Weights of a small GPT-style language model, trained from scratch on English Wikipedia: 13 layers, untied embeddings.
MLP neurons of a small language model. Each row is named by its layer, matrix (down: output weights) and neuron, and shows model dimensions 32-127. Each number is 500 + 40 x the weight over its row's rms, rounded and kept within 0 to 999. Numbers have three digits each.
A block is one neuron, or neurons of one layer that tend to fire together. After each block is what it responds to, as a language model described it from the Wikipedia text at the highest values.

L2.down84:551494482513536621541461509516466493560431504420491544470505503473451392416479505544533499511595495426482459491466514496479529530526597497499484494497554494504557528554525529461541524583465482466548495471416506569524441460467530494512475564460520509485527520503474537496537487562467535502
L2.down261:510464514474499458498544492498638504443548506517484549503543506508441490431493508521524486476436498516388512559431480499512468444504559469517484459444493507543448445546486535558514521572534469459427567525556515526558459469494491525421482462455566534535469511527543453525495540468406508494
L2.down553:514564567504537435443481504498638449496552503478468507548528529500520500473466486530424534487473523474497521550556571476490544477474482500511419616522412406476494545520474538473582449509461494518455523528436451538556489486561471546402447441466453491560507516499492530496506473462482523419
L2.down720:554495561471508520523470461509548510579582476463489462533455535400484516486514442494506529496514507437479458498504502472484473471567587464526512581528557531518522477508499440551473450475570475477567442521455518565490514464502525513571520490526458573512452519554472487485443475464514524521
L2.down766:518475495479483533453421525507483531464558464424474518552427457468425455443429551523543520443469492516493536521503526475552483418564507518433495513430459545465518457399504535429480516496487455568482519469496530489509512457431502539470547526562540470492465507504624520505455552489459514473
L2.down989:549554483470509502477485450457486505591500495534474515500447545553477472467461530496497471514515509397462449502494494522496491451536440505474475515544446435460537504519463500468569538500539429489533533543515520532444497452550588509520531489498504471513479551498581403558504442544556508449
L2.down994:506537462509495524463518523484542451514554556513577529514441483531556427505568484506463524430511546543444442424492518503588523520466524564497496479496534524519463527465396482550516515451470566494504510572491494519505456457404490551421513544516507451478499547476463539494508473482507470449
L2.down1247:466473470483479483516511529470557468469541456541549501558477500517410475422482449502464484529516470503501459465515570508476470482506466492520492419564589472445464446453476545439569506515537453413526527478521494556534501513489564485462483473457516517524486520533551429533499508513480418497
Responds to: Department word completion

L2.down134:509468490478502474500367495515561490484467490444543449550455573541474508421491457565514471511503527498558472472581460582399488501514550535524494463584500555474450509487561495490492420510479473533538521573459511468534523497435491518482490541510549502425462443486511453418488493495470496474
L2.down426:517498528472527488537531431533485504554525527596547583468519479521472486461489548492466494556492530429472508530520491528507547541546538494487496476465513476445497494552466490496475509484541491511496504522460481526565540454435511501573526564425483479396453563519450486543467418530501510562
L2.down521:520419493395548565455518506504447461434474494497499535475488411445552548454531435476542532498458468482463452545538465459503549554446518527485505528510444532451442547501530511512497539500574561524588465449496557449523512517503437489471491506483554610549534548433547471479495544571506470550
L2.down588:482531536523558545507454529435532509552491510477517484519565478479596470539496452478511550409512577405495466557492436453513478411489434483522474533584495447512459521553492517512475569568511530438485463488493538524514435545523447512440507589581466518532478430502450427494529520528512464529
L2.down865:516438431561438438532559516517487491574517531525516441553496515471446552522464500544546491494440501510466538557463480509476532523494552491519506444510455486469483411525525523470446556508527504460454473518438511395446447483472491530489491501468514449578512434529526487482501496543484589522
L2.down904:518436489463466524507497573526496474586554539426501537547510506479548481461465498478481540481427505497478483447480442475499440512460485470582530507513454540451529563516491488475449484571490525519496494490425555511457516487511512501537528508452499470466545584530484536478421461518458482475
L2.down1185:474490538531504595554470430538481519505571504500607510437518558463460484495526494625552463451533505453531520491485470484478483520494512520551529495497569493507513518561424511543477502475448459507523514545503508555543575507444505464495472512500491435434521502523489540508494528496571459453
L2.down1224:555496504441509494473459415431475462521553516441552511548472453544517466472497500458526496433458476551523512528506430482468485542523503503433517479537486456521526476518529464515477530582520556507492541516491525512558507562477486503425578549497529549476466530478507491450512547544458479480
Responds to: Split-off initial letter

L3.down307:573563425487424507458582569492518523459530510540506457501470521518540504412546517538517534536478518551470511485528458583506484452530490531409502495503527471545521498500489499523466433584543505510444432476414471464439506547535486513479443547462486465562502552523574477515482453558538475485
Responds to: Segment-initial determiners and word-pieces

L3.down206:420474555438468502488509594524455469510423463485519485507502485542517545489588516568486487521445430495572500494612431517492471416483496492498417498490509511510450473542455528600537521429474469576482506540506529463523522430449528457479479493538488493470514518548507489507491478546546581487
Responds to: Predictable word and phrase completions